{
  "intermediate_size": 768,
  "vocab_size": 4330,
  "hidden_act": "relu",
  "norm": "layernorm",
  "norm_place": "pre",
  "tie_word_embeddings": true,
  "init_std_down": 0.00618,
  "lr_head": 0.00552
}
MLP neurons of a small language model. Each row is named by its layer, matrix (up: input weights) and neuron, and shows model dimensions 32-159. Each number is 128 + 24 x the weight over its row's rms, rounded and kept within 0 to 255. Numbers have three digits each.
Before each neuron's rows, "fires on" lists the tokens most often at its 100 highest values on Wikipedia text that the model never trained on.

fires on: "is", "as", "ras"
L4.up237:131134159170127153128131121113156095135127158102142128126113136122121123163106108131107168091132106120164140114137107106141124202138173117108111109096156144133134136110110146143094122110121124134122145118108156132179146122081142102139126162126158099127093140099115173131132142147158101131178135134115125069140173184130159088146141151133163145145125117105101093154162115106109112096131

fires on: "ers.", "ing.", "a.", "or.", "an.", "i."
L2.up507:170183104139132127092142154126122175123143152096138126091138139135142147136126176146109178093119112159154054171134161117135153132130132110098150164123116142157108100111182132103124126093118102110128126123122113136104079078153101104147115120121160102143111123114146161107069114160143093151106086137125140099115123159142163122145145087142123134126114124126120096126134170120128171097138

fires on: "ers.", "ts.", "o.", "an.", "or.", "."
L2.up276:174180092143135127094128153119112154096134179080144130100135128128146131146107157147119149118117117151166044177134128138166152138115131126100135176133132137147110111082157130118139123109129102109129130147125131126113089077155096118130131104113158105153110120125115147108073141185146101142110096121123143115143140141123153107141139095163117129139120108132132111107147155133119147122137

fires on: "ir", "ec", "us", "c", "ic"
L14.up271:110111170124128174125151099157207128172080148142098109117143110120176165124110072110123146137161128127139118075146133099107102141122135095147125150074133134119138134165111144119097109146138142118145163101119149152129119124104101115146127158083155143116097095130113123124134096164171101160155127118072130132124174145137104137107106092168140140119120142134096118148121176158104115120170

fires on: "8", "7", "4", "5", "6", "76"
L13.up118:097156121082155105147162126108119104127135153093126123129161104106153171145130097099103106112136159132135157107128143109101147176119084138143109115112129100112109117160153169101070110114154141126140146104139095095116172103120137127110073120102125145116125125139160113137118146189125087162131136114078150153139133157115086179144128089183095112142110135105138143148120149118104092144135

fires on: "8", "87", "88", "89", "76", "86"
L7.up642:134173078124143082140140127073099104109184142127096136158155169133142129171132113118126140110150150136132140171120124120101094169099124113129130157128129113114116091148113151152089124141146139118126123083140132120121110070094120088152135129064190134129137136135152113126137153162128096163138125107127099109153163152130090134145131104193139147138064126106141146138120148126128121123152

fires on: "86", "85", "87", "83", "68"
L3.up382:153073112155142145108117125082121116125162127156116097133148137152153129143155128129154145129138142141136145151110150121118100156123152115136124162135078121142104131116144115144083091147141089120109146099106156094117092096127127128125155159109163149150184135132111116142126116148140094137136091099146116173160137124141141124121124109128121107135097105116134119116129112109130128130118

fires on: ".", "or.", "a.", "C."
L3.up486:168133083158126136075131163112125157109107176087155139097134131122103126171109121159123147126153115150120091189115186140162149152110114121102150150108115142170100118085162118147131126121132113108139111145133129125114091067129091109123118133118134094142125109167136145083066126149161100148117114103128114095119129143089138127155109118154113134125143119142134096145160179125145146136162

fires on: "; ", " | ", ", ", " a", " ("
L8.up663:125098111148134103164110112089187153145121152148114136149185203123129060125173132085097110141109130147142120129132145101093141210123106123115082104181134106144097107128161138144130110130146113128137157146135087098136145073127126137141141129071139122128126131139139135169102148124110113161105107131122149114137088113103150118136098084137136110122138161117139129131135101132118125105095

fires on: "8", "9", "90", "89", "88"
L7.up609:148124101114134111121161118091126115119169184121102108131129140144181135178136114120115118140105147144140144142109127115117106140114138123136122154158170125099123136117112135123099154166122166105125143135111069144135107134070130099103128110064144134142134159146139130119163107165165116174170139072138130085157139182138091120131132072191115153132054154106134124146122120119106146123110

fires on: ".", "a.", "==", "C.", "\".", "==="
L11.up80:141159111161144143133106131135136122104155135090148112105130131128124110116126107087140120111134160150133088168141129141157117124117105089117156166116109126159136102133135105113083103129130112086130116118137135151141121103112110169141145138125179156160076115118134135105063150155143139166126102114145155096127128192101126126152116079137126134134172154132130141144127182091127162094158

fires on: "–", "-", " | ", "; "
L13.up263:113146191140150125127152097115143118105118150146153129133156165167124127152162128105084121119086134144143155141108138147098112167162133141107123094130159106109074135173132090137118136134202104148113143137177096145115122121106141117134164115122129108168118109111137104158140116134149078134108087096098133099147101152105109119135098115132132107110120154126156130112176094136121128124141

fires on: "76", "66", "87", "88", "67", "56"
L3.up35:152120099131134159129126128071123133109102112145116104162151203169118132151154143137134133139170146152142141119080146109178130164103181118152102140115123127144107149114112150135109069120183119134119131110117105127118112127130066115125135115064163142132174101151129112139158182127110114134076154112104115128141131159164116176149127104146160117107081139105135100124123104117133130153129

fires on: "a.", ".", "s.", "ers.", "ings."
L2.up200:152143111150135156103133137112130115129141146112133122105156129107148102144099141140109120097175112125159079163143142133155109159151087118122167174125094151145081115112155151117085105139137122077131134085117152111132099083127120112155175169120159103139122098142157126122088139178144105153122090113111119101140168144139135139140149056149113147166123121118126134125174138117110135117151

fires on: "ate", "ated", " located", "is", " based"
L8.up437:115142153165137148125134118126126157095083161104120119174153145166122106187130107129121114111163110144116097114122119063161111145108132095117165077185149152143132121120096158132139122122110117079137119107118139134128168115097136109172133147124149105100134095096139162123135122171160094159152103159145144103103150170137172140124128118104155142119156111114167114142125123072111156105152

fires on: "–", "-", " |", "art", "am"
L13.up345:105154140130134160140153138155112122138098136133083094132133135172159116122153129125120112131081153146144119121117159132141118154181127130100125091142169133124116151153121124092146125160165131085112114160135100137130115150115095097081125153129140136101116108058102131144121137120132111119165101048101124129175133113110129091145052137082137111104115136135121172120121126147115110118124

fires on: "c", "uc", "um", "ic", "-c", "p"
L14.up14:123136128178138162152162160162176107158101134106150111131170109141146119150104110096110149120071152124123103064130147098118123133140120115123166174102165122129138143135107124138120116131151154086121121099113150147124123130144099086092069134126128106127116156126116142121149115156187144144100129101118164095125146105104122120131134137138148106164130144122127111086139143128155184185175